{
  "num_hidden_layers": 10,
  "hidden_size": 768,
  "num_attention_heads": 12,
  "num_key_value_heads": 12,
  "head_dim": 64,
  "intermediate_size": 3072,
  "vocab_size": 44361,
  "hidden_act": "gelu",
  "norm": "layernorm",
  "norm_place": "pre",
  "norm_eps": 1e-05,
  "positions": "rope",
  "rope_theta": 10000.0,
  "rope_fraction": 0.25,
  "qk_norm": true,
  "attn_scale": 0.125,
  "bias": "all",
  "tie_word_embeddings": true,
  "parallel_block": true,
  "init": "trunc",
  "init_std_qkv": 0.0129,
  "init_std_o": 0.0,
  "init_std_up": 0.0129,
  "init_std_down": 0.0,
  "optimizer": "muon_variant",
  "learning_rate": 0.00173,
  "lr_mult_o": 1.5,
  "beta1": 0.9,
  "lr_head": 0.00484,
  "max_grad_norm": 1.0,
  "warmup_steps": 0,
  "schedule": "wsd",
  "decay_fraction": 0.636,
  "decay_shape": "sqrt",
  "final_lr_fraction": 0.1,
  "batch_tokens": 262144,
  "max_seq_len": 512,
  "doc_mask": true,
  "train_tokens": 839100000,
  "max_steps": 3201,
  "dataset": "wikipedia_en"
}
MLP neurons of a small language model. Each row is named by its layer, matrix (up: input weights) and neuron, and shows model dimensions 0-127. Each number is 500 + 50 x the weight over its row's rms, rounded and kept within 0 to 999. Numbers have three digits each.
After each neuron's rows, "fires on" lists the tokens most often at its 100 highest values on Wikipedia text that the model never trained on.

L4.up1503:534457513464531534491463493450532512516547449507489486528529494387533623532530462544473500593480529452413563535478482555558519514502505459518504524439512479462520478582506488449578482415526602478505479465533469479585514544503413511447515486502501530515561487501543513507520421457471468571411467420466507467532389565486437474462504508477434483555550565551509520586495445513492419457501
fires on: " |", "2", ":", ";", " South", "ern"

L4.up1603:563522530511539536560454491530442406510515452484430506499551542497553508549537534494573461413476452509550507461547512555503495434488486523571567515502473444528498592493465410521478474416556480527495414453434485526533570496521463469427536436451489511560561414483504551457585498460466489404470519562509539505509473565438551505495547473540515543506603514439369530473517584558557461440560
fires on: ".", ".\n\n", "\n\n"

L4.up1817:532620385455473556500535466523462544533473523487554458512527441430447529491456464580491455538469488450509521536468473523593543473501559508489494505406541511500595581489416430380389570482510534531546520475531435573593563522472541530460506580521485582467598485498565589612517469435562501562536521530516508447597471578485488461494501566445634594489398544451588514488398516462461511462474
fires on: ".\n\n", "."

L4.up1319:630512519514492541472479567558544451531482439447514568362481541443422507548550472481502501577507587480509432502502500506425424498532537405567511571512539474603495438490454465453437543526431543488540469528523515472385520411551486539531509593571475442560532545505502376529460534476501433487472444566480481440503502527559543540536452476566487452531456533533464576527495517489516445588491
fires on: " on", "-b", "b", "eb"

L4.up2815:433546477490618400515561492493456558484380540460449529412491468519544477492498559528478497547493496466466507478471492516570482489556437463487477494487467525617509452515494500552457493448546508548570493519558411425536483531478523488381472536575540473541461484452547514515444612583574463461584455494532487504439612565530548475506525596503448437533508523492510442480492490568595531523462
fires on: ",", " as"

L4.up594:479466504469443494475440497473473635479428539491455434549463507440548547460481454591530503451525385486476475588464454554655497525580569547446526504548505564490441481461506508480469460427520491459471483532497429471414502518418483457474596499508577534460542536511415492450452439468529522431526562409458543600458510587507616392542530582411484503524461482504477512511558460631462499556553
fires on: ",", " is", " was", " be"

L4.up277:584524491572462538493498486557449491464425498403493508534506481482502545504589492467417453565509576484541588567515404387468431544455519469495505605426562561498469537483475554524509536491536453400504496517562530439549516533544510385535418466413515549397523437461490440515552461461525524538510487368519477562418507531506569496429509489483437545494535440589573471550667484449522550454495
fires on: ",", ".", ")"

L4.up1786:433489477499409509580540491515493506432445498541567444575658535456394515449489495561547512542488495512530505508423515457522488416508500474487506583489549535598489404539492590527584418468492504484558414445543528470596472523594503481451534584447528506580504472499464564510434466392551587385504506548515494564506484495538430552391528491520425461530587482454429424567617521521470423494484
fires on: "-", ",", " released", " in", " |"

L4.up1942:550577494594499478460527472459521494491596546440485531440471554541594498480490470431460490447547619449515495442370528485557433482462523571509483478534454538435507553521513555500433529541476541551412524523501528507444518519476505449466530510514488496492517495516458438493537481463497518592503561511483513538560469474636590470493478529517510503545487548515445504474473554538524446476446
fires on: " to", " of", " |"

L4.up2001:513490483470523449472485464601403376550545552498575491428569497508475628482458497452510546482476510529562551456512565589525482513542552511518473555501507436431536464422466533523498411422468491485524507493592402431437387489594489515447537518414464503512552463536480486564443540498540480480366455495535503572483477449460506485450459474503530476449444497549456483482435518499460453387574
fires on: " in", ",", " as", " due", " and", " of"

L4.up276:497543440390479559585462504542503531556546407484482415539542597486428594508428577480529433450456462492423457565516504490499506458419458518502484521515506581561465502511504514576432523516483512544477543498468473547448405586451554558406512468535484471521608582494567524575520488524563458500492513538530599508517545465494538422441519504476461470443494512540437583471451560535521513475482
fires on: " (", ",", " ", ")", "i"

L4.up2238:545528530501488509473553558598340489564495509497487506443543564528538572505570465463477509478518507490609536434568458488432472572458494437452507531503518598556505525507560509527440518543599428509520371434514497440569471476546440485404503550530577452495536463437540453537484528523535616418605527455498455502540565456535583419439521538473541463482515547522456563440471350521474453489507
fires on: "as", "os", "is", "ri", "av", " Year"

L4.up578:460502536468429532574570566550477428600477496549431437584577505455398447521539490551544555465488486485446512466435499548492584467468532518471512521419536515494546409466596535552467583496539542564522532561520557547431544449600475438447585529461508340452529469417535485499449402456461592514459454510466506456480411512473475534426544437532414520508540523461456455546432419518528543493509
fires on: " of", " to", " on", " in", ".", " °"

L4.up1784:452504486475540471519410422585475406533542545570457573508609512397519559532540498500444487483513474544512493583494519471413472561453511486450486528447530457493494409516446565494530547531551514517520543495561569531535505497487470486520468480521528578419489487608442415509588561624474488548584487475535483568600484466419492394434536419468572495526530478546508485567529492533501523577576
fires on: " to", " and", " of", " I", "8", " or"

L4.up1667:418448475530557414459494497493429588515495608510401518513506530544459522514533382498511535414506426517484582529504529457431612485545580458505574586536475475542521483551567475505507449500520504577530527492442500583585450581540560521496527504438488618556444528486425462545531488452397478485412544473500503517603366452403506476542444523445510588538466572538504463533516640559572548508456
fires on: ".", ".\n\n"

L4.up997:560574526476456492487515528540516456415570524569437512472605552423514556470559561478530504475554422492504438515524473543595562490434494484536500451484422536427447458544477506483524489498536398434535491463495471554536562572526463464477487522586613498607501451459506504445521428512515523523462576414512460497506503524546460470496468538480553631611481526542504464579546508513528436443450
fires on: " is", ",", " was", " place", ".", "TR"

L4.up1006:442517458529559505534457533489458514495601513501431381513519447510487437458552572566483536453485509505510501560459438492475552460559489586428484519515627543505478518446477507441528520505425564542478537521539530479517570433465427435402465563379477498526495356464570469512527461600500473501434497550487544532522531547554544427507498455503472586455507468501441457458494464424463515436494
fires on: " |", " later", " season", " year", ","

L4.up2331:478445598452439591555505469578572495532583511509462546504532560447459508479423463521504537488462586374521599470433573432442478517443461415516435532607532468627491499518440511515533509453506452516517481542495486631491503577456550448557571467519510498468528454544500353560519540492472484564490448490475405491496491518595561373521481424559446523625480454606429471419568561482422437483445
fires on: ",", " is", " was", "ch", "st", " up"

L4.up1834:503516531482567429604531487506473514524546457456543496509463527487529510565578502473456526442468544502553413546474539533509447498474527510502549602461562500419501532549498516520463488466449577460478446408542563457557436593484505447585565469482557543508548421539503468487419500479495546527455543441561443556506481434448518587557411451499481498551518510436545507591571420540464486527514
fires on: ".", "″N", " ft", " in", " -"

L4.up401:485447515499409521392545513487480477457615558466498503536526467507483518531534420495510577552480536508536518453526402518546528470550542494537431444460469544501399510508473538477523626525560548493469539488498546499540637451531535484485489564519500497399486560570475491563500550456555394560508447459591436534445521507476424583499399568470575564523446554532430574601462504573456533492593
fires on: " |", "\n\n", "(s", " /"

L4.up1010:467483466551516479456532459503540550511455546480516441507549529601540499494504581477526541452473443442479552516431461478484493485388527618487494495488518476508509499498489556473423521488494530555485497412602488586545553436520580509502484557427536512480497530430526424476477541573486477517442476432454496474442527454536574496484564466490490537499442579531499447396497449577557517561455
fires on: " to", ".", " of", "er", "ot", "ut"

L4.up2650:529515449554502571532468521423447481516509511617508522495567457461569501409415439524412495529506369524578540565436468432499494489515528517536582544489498481505534427485504455541504563611526534543578503451470484491587553596542509401345481626496538554537619469470597514485539487564539549425410505525410549432387503428461473402500474541503498421594526471446442530545441452418521398554472
fires on: ".\n\n", ".", " lover"

L4.up2820:513496564505531439463503496471394493523532434507473459480505531598419496595486460555542540543482428546383483436574488529492508542471498412570452484672513506532420487467512522491504587476421493473485451431531513480488442551549466480446517528518504455586555480478510489580574395450500509474520429468600544446480476506399486548430454495550477449513555500492558447478461521429479424479494
fires on: " as", " that", "b", " Trin"

L4.up669:476478545441548448462583549587498564563540461519474535412530571467392422518455574406468433501542578506505393476516424451562432404499470546496482471464507571463495513505454494588530474419435549614511420530484416459449379517416447514426494472602524534491508528527523541472522487591483452557496556574467610568430468546506513470469619573444511456535462499570447531427445444531547481438513
fires on: " to", "–"

L4.up2871:524568540464382464508521473536401492606546472528479505511460494510488568569419420556499459441533435458573624565408507599586550477463511518518519488468539493454457574498527495506566473500551529567587487511451494530466455552404505594477535536462530571540378426529474595513516515394401481481435548403536485432484544560496460514432547532521520512453547591496555465540456539513531509521450
fires on: ".", ".\n\n"

L4.up851:593530518560526587469409433486528537540581550568510539443522461525524527525508530540515542458452444463486566477460487453434607503516490434543507535440515491470484614435552479515469509492443483498521547472443501468585457513515443564528512425542468570505490470469455443554592350523478500453407483576477549530481418428502503460449509523531449510543481517439466494566593572459560565515517
fires on: ".\n\n", "."

L4.up2028:538469463502568531405548538539433386496571433559462437464446507443563631484466522568520462544502425417454521616338494534515469513535590485480518513475416445503477533469554526487457371552515519505425459499442494604456439543532531509525597521525573558497466391568513503560490489525481550576416422532449518505507532516511508603479495597506508448615580553476418474456484521522506491552489
fires on: " for", " of", "/", " by", " .", " until"

L4.up607:535531500445491443442440509507470479462545482531451424575470449529391490418453521484550580528482451397513471515432508406448524591531463531432542585559587441521529500456497506503429614500407490522445544547546406671480402545539471500454491568502439500568541471436477565478557558491481557455485537436542544491460483500487472503513379503581540540476521440484593533448534563575488541502464
fires on: "M", "0", "m", "im", "ack"

L4.up37:523460550498526520543428418554518497569482486403421456518494510492450548533462556587474600573417454546577447493507466561571440506494530543392492501429508459477509546484470472584523568574485567520456422420547554498527556455432455518467489529536396527540564576539406574562522509569464517473416537504520480497555477529454474502436444546449548550538497477438553527462484476478486435513421
fires on: ".\n\n", ".", "\n\n"

L4.up381:545493507565444451502461462438500479523498450531542517524505523432575434485515485543456408486553434383557426525432461495558566597565423446483508501439466417501461502465508527563411432563569511552537486528579573428510614512556494447456434503489543502547489495477511506499581507516551461601504424410543499469491440503507541549431431450485468578530546543557469488546463460507495596537501
fires on: ".", ").", "),", ",", ")"

L4.up701:490566426444543571475465431487482523545436471431439546491528456531551450514466542512547428493517464526479489518515498551516452497479493540511495488487475529545407538524528513443568492527570529517544526599483443492431457503435558452514579491542548474417414573479549456451507443556543461475477479480493515551481453468475513561453476523411472481506489528542490483468495480593567578514432
fires on: ",", "\","

L4.up1442:621541491572413432552500503477571423466500501496505472535477476485559496528536520445525496482533497381538482469527534446609485544535369516535514500426508448468412553440477495427471463446528518458487497508475516535518507509580487470366515522419480462510563473400480511509519522562485468578454561431504595572554564408464563501555554574504371484568489479505467416522479418532466495569556
fires on: ","

L4.up2508:551546605588546528523408499428493559454495498427514435553466503528518429561556512494510574663468484552538512525572528603426556596468494466496526522452449510441550530521523430520482497550456530520478525498498411540580405520559492590457509484458430491521417569569561452499445588523561551516560492520532505525559471540349447512451463557437466481487555546448429558511524418524485473564449
fires on: "th", " in", " to", " leg", " first"

L4.up724:479440577445402574465427510482498521458520462538514526451512495495446535577501504539464545435538558547410392486469501529363465564497422470581506591495482511476500485541557563478486542489543475594515540557444513553490537481453596474537511552539519479453499499526473508512503474560463490455476493550393551543573510462584469424398605387510489432486505541498368519554460510493558619548591
fires on: " of", "'", " to", "al", " ", "l"

L4.up2881:513591539477553485507454415512428474487488439508495522433426486531550478511454536566542481396535505448523519496466472448514539441461505421583515520432470443564480512542523544464482526501482507544510333518512503524445520498536508519404566484496585536531557538562440523526520470490486577461495503522523458530492464433502482421548493570449537439529517481456515481583527567529483571530535
fires on: ".", " about"

L4.up3059:544471556479455504510524448485530463458472545444501600426559493514544507444558610596530450484404501591499497569506528456463457462551506502508482577489460529507480558583593447441528427539510518481375468373518564434405555449573483454471565470478477429481557456412518622508583481506555518542592455495477488516499481432515522546489472441454493491520548498525563488462448543567491621416476
fires on: ".", "\n", " =\n\n", ")\n", " |\n"

L4.up2064:486461512508552497540459514486485435584510495447484367515517449548491520461541524458608473472485450609561517568505550456500576449441511444491479438496536556527487412459510503533532550401538607457465504474453509571471506469496471519462454516457452408638579469510426486515543368477518549431482531506507543454498556511469579516428538534458510494548561558476536475492549444563499548522531
fires on: ".", "10", "dy", "9"

L4.up1310:495393533404478457436455509536507497527605466540502465494546457556482486515506485501474403472504469485539545452608479499553542458507554475494468487457537496503476418529453562448495505520446514522420467538615467589547565510518550464529552501428500567481503566509498520525482491432413411517529502472543544522441432577494495537508511513546453491479459441545486500539606510438529473506439
fires on: ".", ".\n\n"

L4.up1809:516456548474405443546553435537503521565510521476522579488498439479462495573471491552516453479486475489547395445473546487575440474389544453512536615543573546448504463477469562445553565397559465459549439597503551573498563536495539547404610503488468410492508535525439584438556571482502542606539456543490454490489488531469454468473506517533549544526542545507474476486473531468494562571581
fires on: ".", " at", " in", " under", " from"

L4.up2215:519555541587523555466503547506430519519418537530489448471504570550495496539505497513539454519452558524634508503507500549375563461532504447554405515532490483579434575525577574529475542441506564485571513441577590568555412498459551447410403480451527489544463452542564448487438424464544551515485556489445515464468461498534559513540603509475414430530505462465489465638475431597503493511494
fires on: ".", "os", ":", " C"

L4.up1203:480522556523453455441534487565419546522550587529424494552462435443464512535616489444509462549430493467610520472533535547538483492508487439550504463419441504399433495561534439507458516452465523540573519562455500476552563463560513532559575526494549604443612409555533511526524607466533503530506547574513582450515521506483486416440431440507621475479532449530521472578478451434394545531450
fires on: ".\n\n", ".", "\n\n"

L4.up1674:439529479503473565524397540476541503599522478452414505463585461522537515463521432432490503494573480508575542435502500487359504517476517490497450472450503567400429583612397571430489482486518443395515449486409535447508511533494559452434405456471516500500477479460620475482574547484526426507499502526476502558494509467504433401602434465499540439507497504493451443461448490518452500465467
fires on: " that", ",", ":", "2"

L4.up1498:496447469535501543526470405482458500379441566598526427494561415486442517485513576530570476555463507546447460388498445464455531451541496580507453477522436496587485468609548548487525520441530523575597487472437535423442477447602470429538560571525546493415485553593428518521558515627437537384461387498455491470455537558472546517537532425570486497578528493504503423457507508497626531561492
fires on: ",", " to", "),"

L4.up528:500479521482585506549389537500432448528527627470424503530596533409554501549477465561475505552508556591539491571434396494425529511490542527508452539498480477547482505509461606517552472359494529514454544473431505511522465455587475547442571489552389524543491494545536453400445455505464522503586572429475434458537500441536533518584516521495338477520551474584522486462521540515517510470538
fires on: " |", " in", "b", ":"

L4.up968:567505614542570547463486493455439430522651548496534539551445547510481516543500472533472477533592514484506464454580527513518525505559533483591448553588532446463506575477514550440455528517519514450595503513499517481497415522456575487497543515476497573475462455487576477497527472538460513487451494508445482516520454554498546582502433567559503586452501471476527425549457554458507521520531
fires on: ".\n\n", ".", ")."

L4.up1353:508530496519521540581463509535526698425492497522583428457496555590555620505444477549593501498489402406461433453470510520471460434447502443502476517544503500554453468541537504526362476554503480489449588462488469469463476546556483537448504461461623576570528462444412444497444505488507541412544590490464510517471503443445513561370453474469480536466537484485486461555507463461538527537489
fires on: ",", " time", " not", " language"

L4.up2354:535501465449441457500543567510464434576507556564424606489362575458566491539552545569491544509537450533449533512521481535527526509511606457617450469399512515419412456566493508485517533475517449562444451531430455564531474447547448539482501538492564502475528572510511516579520505471566539436492476443501492439463537562448478548528573535483443543439624433533478477484491502439511412501483
fires on: ".", ".\n\n"

L4.up2427:646488450547513540503489464463547460442495420494587492391516479512505589507456581533458474511490514482598571458503436489542401515475401483499534523545562492531514416460419465471450488558552502407467452434548552490509581566485484438507503478546503496527500479469516558484506521501518436538490465537537528558485511500427562486504504489516467494512513478500476500578463457533516512494438
fires on: ","

L4.up2492:493471596535505483538469548453492562410540446550569334396593508521452521500425470533565480509546597467532456487526451518476503562570383450504498528507499570548452470536556437470500526431499464465481381463453560493476424580504543624470485557534527540488454441471610500564564529492402518481577467443464535520506490530523473569480545517471442465405534480526535493477472538543568513458423
fires on: ":", "o", " example"

L4.up535:582556486464473481473411518515554521475500457385427467442529544494515520451567510491453416548537522400507525453528555508553464583527613528499363402497474496496511491537535513490505485444529424568510536480489530505519512414448504509619557490573528497506517434472632467547506490480493430502548527562433490401571519483667427519545431468528519484469629489526475485451510535486503476457517
fires on: " H", " to", " as", "202", " As"

L4.up2794:504485491517588569456434548474508490452464552490528543551515497461455478494480397453422445464548495444561518455434573486563517570405484523546513551525538539415508565483570601489452596510484416513536534487459496486499432494551463449554439522551463575494553526454450543546546528459539527541553496498483488561395572558582582508555420545529466553519544561532477577440472473509541506498484
fires on: "|", " Apps", " for", " to", "\n"

L4.up1670:565461496584558441498484558500436529423463486504476478432479512523601508467455479401449512493516463462531471436465482413575476505534500487455433549445576493552547501548521463529556570492515472533421432486515472548452445543497505462599510461500559434481468484558465436535510634470485644527571487548520492461417532337532478500503478570542453578540526547425481445492471581621468426482467
fires on: " by", " of", ":", "C", " to", ","

L4.up375:578530446448454473519476560504507458535485498489420475547573516472489524550584405586481394494496525529574506514445493532499527470542480495468662535510482548521531546551445545468481447459514444474506507479473501521578488564592514495539529588519466613519594392582453525482415579395393571487499493560544466494501575574406484471528583543480523494397510436396456485516509530484520567502523
fires on: ".", ".\n\n", ".\n", ")."

L4.up2012:464416497542480495555449568468356427486610521482539496473380459564532514549514516551497514452526594559501515419454458508617466450602566425533537491519563481511485511584573490495440483466488479412511507478626495437521432428534444442486477492458566514472418677509511599515469504468467495527458463453523516544502448484437525504546438442506513550480557514477576535468520501455504487494491
fires on: ".\n\n", "."

L4.up242:511551453497498484492497511425468557540556501615508514567461398505518557470560485562506542474476503520484562548535504523571555335499513467530488548512541450501440490512530458476531534488528496591508533534490435557455530555522485545416499516577541608386466499483554442579498480457542504395506520487424478412440487488486440565515519587550567597456560408515547436477532532491490509457584
fires on: ".", ".\n\n", "|"

L4.up1206:556513528575496476502468502485507467411484583490563442469550471526459588470491449548653554422460537508470428544521580512555524474450428510485467560496490547501465512533515460509482534513551424457534505497488541544460464474472533502466575560523371513470479530514469393476550412512481515550501397470539484437449493529531574487487582527434555509482531542450478530430505512644331524493626
fires on: ".", " D", " South"

L4.up1493:519518421420534578459541490525514494451526456423491477466520526550482505582485504566521524517518481496504522449569483504498496457525402490594511456460611609457448588495521639550497486523611422485522472529517427499461457551499487456432501499501557527510523451594597498530622368641477539501437508459446424487520497309604587551492467578571485490406406520548554536476550515541494476445515
fires on: " |", ",", " that", " which", " when"

L4.up631:589550501533513453592469580550573463495524423475454622500503497507527590466543589471432466450454522477346489470461455570546515465554607436511508490530488520534490425483458493423542456527542498526527444480483511531482511455591524461592532471492553480518451503493536547508507482470572519555483443450572421539507462605552437498545550422381507376603565532614464445637566536461477436510577
fires on: " to", " on", " is", " and", "5", "-in"

L4.up756:388496396402512638542505453462579639460434487530509482624505471521473519521509488626530497595458478505483498461416527431485534455511571485524397606450409558500537599488518462543543565458514539523526556506528415569392506520497475520464504494456571483457543492468625461500491460516529473515529517569590479520413498509444438539455464482505475464455536507485434555436509427490462488382502
fires on: " with", "|---|---|---|---|---|\n", " of", " to", "|---|---|---|---|---|---|\n", "le"

L4.up1522:599478475549527477495543521509470534490414550518472475535444491554494537432542498513420519424579475556565499539521479461547565537612484435467549549463445505555515521525544508531521494532410480536471394505498550509485475482556521488484450427418443529561503462546507382595555425523590538543516493514560443576560547512523519465517523489559388441514494488487488484568519453445505510520551
fires on: " of", " How"

L4.up624:449549426545452467466423475514522557356547428460555405499518495628426545518473472482580400453487557505441422552439476499425478540496481533506544521490537559490517580531440478518486455466450515556536474568541597514519504502419516498529568546461503493547570544430466390522505422543391523474426553518477589428576452541545517428438556499478649448568559514473570519473422454526474496515539
fires on: " of", "'", " that", "'s", " among", " "

L4.up2808:483517534478416518489475549552423514529590481554521431473481478517470503493475520482569604524575507471467559464551538487610406497451527410449528518375551412488438495511542522474521522484391475557483493484487455526522491586414469531524439434450533551471420509534563516501502498489519474550540548509494507506512361493433567486472490622482451412559543538408461514559421517495471399563463
fires on: " of", " in", " |", " \"", " to"

L4.up795:459580509550526485455441489579434497541471522649469510572492507508517522488486477550532505411495501489531569479552398435530540498530524469547425448585449526507526482425581513568560458561552538533587499488460406536510514506501489529408500517489519536527488573489485614478451464512462517544385431557436566450485445501522568538433486533496470443510500453496455460579469504522486525572554
fires on: ".", ".\n\n", ")."

L4.up13:486406530459425479490469488489531458526580483536443457477459472572500387546553511463477529465465453472461575524573545423490489541511447518489486430513501456481455492551562498555499406497573551436540539564439515550532488554555448465583541511517525622578450569468490457475475488533456371471493490457530535451493516483554505475496491481575496479435433472534507452464498492463458534531428
fires on: " |", ":", " of", "-", "."

L4.up978:549415542560578535543418453568460525545493546480541467456479522493570575458488631551512597368494507477445514498553518519520465550507520519472635546438510536514576465485549451627597515379505582487507460467502504586435533518458486550461529489527442544575515420517423542509511560510498603555589411492586471562461421451487529456521476513504606529510525483553498461500530477550555502435457
fires on: ":", " (", " of"

L4.up2906:535485524527458486373533520506479434517447471570546546492539590486525462492490507562444517511468468546560566551508575530521479509498472557441558623473520529500556503483475597507591471409560476498445488490452442496444463406553490430438438430500455439556457516557450511539520416426522561473436424451482420474483446469546600521416553532510526543493558452477494551578476558547576503443515
fires on: " and", " in", " (", " although", " for", " as"

L4.up1448:616453562568450534509375451503503402533550502524603474478577433414488514571544562501430535527495466543590582533494370401521399488505410430535583493535614498615551549587462508462459489472529481479366486497548487438524570464562507412501476456380431540494471448502515528517523593449510421493488536474509605483491462501470524427436486566597426465495412479497507524537510484481476554475475
fires on: ",", "5", "8", " whom"

L4.up1332:574479478484484552517526584562605573538459550520466531420476549517499589500422580442552593421547563472506539537534547503437458455451458545478530578495475484463449550514483623460454456443494409493454551537387504497491475529547497500526368535417595504471485510411524579504607513557508490477545505548516550466524488488510540509438509537522527462496523576477483521594539605456488581540490
fires on: ",", " born", " most", " Most", ":"

L4.up1393:408490399485614462429468564536450512515502475572545511548512529579489465538550472460553522581474561538508531504516453463457444460583464433559526474500444456606501487472457584492586433472509624513570576500573448471473447588566493589421543577569573606486449476532455397548478531513495494437478440584456521574446506467448442543521525499483478432533601482514483476519531481564571480541424
fires on: ",", " is", "-", "),", "\","

L4.up2276:593428521498526480516486561452538541528573438526540515454475371563540525425539543486459567507531551563505522542531526576490528520477466486480459492420508503452428552492553429492440580625485498613442453463560521518449423447517555456394498492543604512465515550520464555532502492474524518446497426504503571556530454457509577572507458568513510594436561489449493488446507565474581587513607
fires on: ".", ".\n\n"

L4.up841:562508509446486493408545481511454531499510489547532441463526478496435533492457448462537500436527555523456432431420529498525500396528546535368405487489555417428413422430482504490473486560518504490497531510430522538452533513539570470470512506418425463577568453546520569491481518587538519412478525444524558453506409606503494499569455442455484549659482490492518580509448480516491544459571
fires on: ".", " of", "5", " for", " |"

L4.up392:382515414524582498480502553530444620499513493580490463478446516425554456566485456579607455490501519452466507429521488521508466527448501470496430477522406598523486392549508490450471572447566484466499524488510476475497444551435555487496603448615575423464567472559448502492504550511511497474605448532509411441538459545521509603422500515547465476524456460495476525497561449519486519507427
fires on: ","

L4.up1576:534473470667552421498644558533483517504530449490552392457481581478522558445445423550458474558438540537457495527532546521570404431424526493543539461512483462470468463484493549447469493548530456523538545526556478462482496568417551516489509520513446459507510459475474414533468563433420455505485468525424445508553564508546480527560522579549528570496523448452517466503515498541431538529437
fires on: ".", "0", "100", "2", " "

L4.up2410:585453502485431488469463513452479556601482443453434525530500567439525422629518469495504395537474461441459450444504570473525466417466497446559505586502506491526420438573526540483498480489488508528544472467499459512562505559429527515481385382515484549500470624438438512486522542515486512449566522540461579469509485438433559444508489545535462532567502517591545581562557496461422481508582
fires on: ".\n\n", "\n\n", " "

L4.up44:478544463517437505438403469399429406460422517505531420520578562553537489522474371479506510535495552563489524528494519615516454444488553508424406528471616522428524525659437496457487458480524475544468494441470497480439489468554565459501470573491409537512522476499461463491420543515495452516454443540509560602540532535505518569455465568583482512488539475566544496611580500485483417535468
fires on: "-", " World", " \"", ",", "—", "–"

L4.up1512:531552418482582475511537503510487570525534556443533464549531573511412478388506478442413406549521440472474519476580443464586415482462450511518469495534450579442496579473578552452539476528490474559460518474495443481433504531553456467420459517520421616489603457526411508434496502507471476464519564483554558572458581519460479522461445460497457474532522578550566533531488492438515494523574
fires on: ",", " to", " of", "-"

L4.up177:495544597491558567526510538427459498479564498516535609475526532495465547506547552433445502476518496583540447406505528538493512510505479549554525507477541573419459436567442490519571456463443527455481519454503566463548493584471432496576514463395557540401529526477546495515551557446492499502452494510566485513420589511572570601479478488527574455427488578544469517464542482496562672441538
fires on: " and", "\n", " on", "On", " to", "American"

L4.up2501:538453513480552548456508501539566564538528486496383483501546543483447454541594573592477484549499409469505459543527446583472565539473507450514508540545471572563421557559437486440501487442594453553589484468468520556507499548456470557530522503523529507517536511388456571485541504577469509410504419518508545431463527484563521413474472447490442446602505499530454528493515457617481355501498
fires on: ","

L4.up2020:485520513584587446575513548496479500395482558500549418545488545461481599499497510483459633427532531546482530472557574511550602544507424450535539424504505469494479563476490584495495609537434487488470414481532466423513470493581491491474444452426436430563473437452547490447539502559464549446484487393516633569473480471510574525535508502501381587490516492512572443538554529510454479523464
fires on: ",", " later", " season"

L4.up1533:563513513532466570491531507534447516528517451410505481487506470461500500663496456582500442507456481478567492499585580499570507492418512554491432490506555557556473493490442526527481469436512527541491497460414501619574500511542475477496500385493487477454459500593475456463560512511286581444482499509411528514537472481515563480521439422487421472515467502533487496510476566459547502549483
fires on: ".", ".\n\n", " |", "\n\n", ".\n", ")."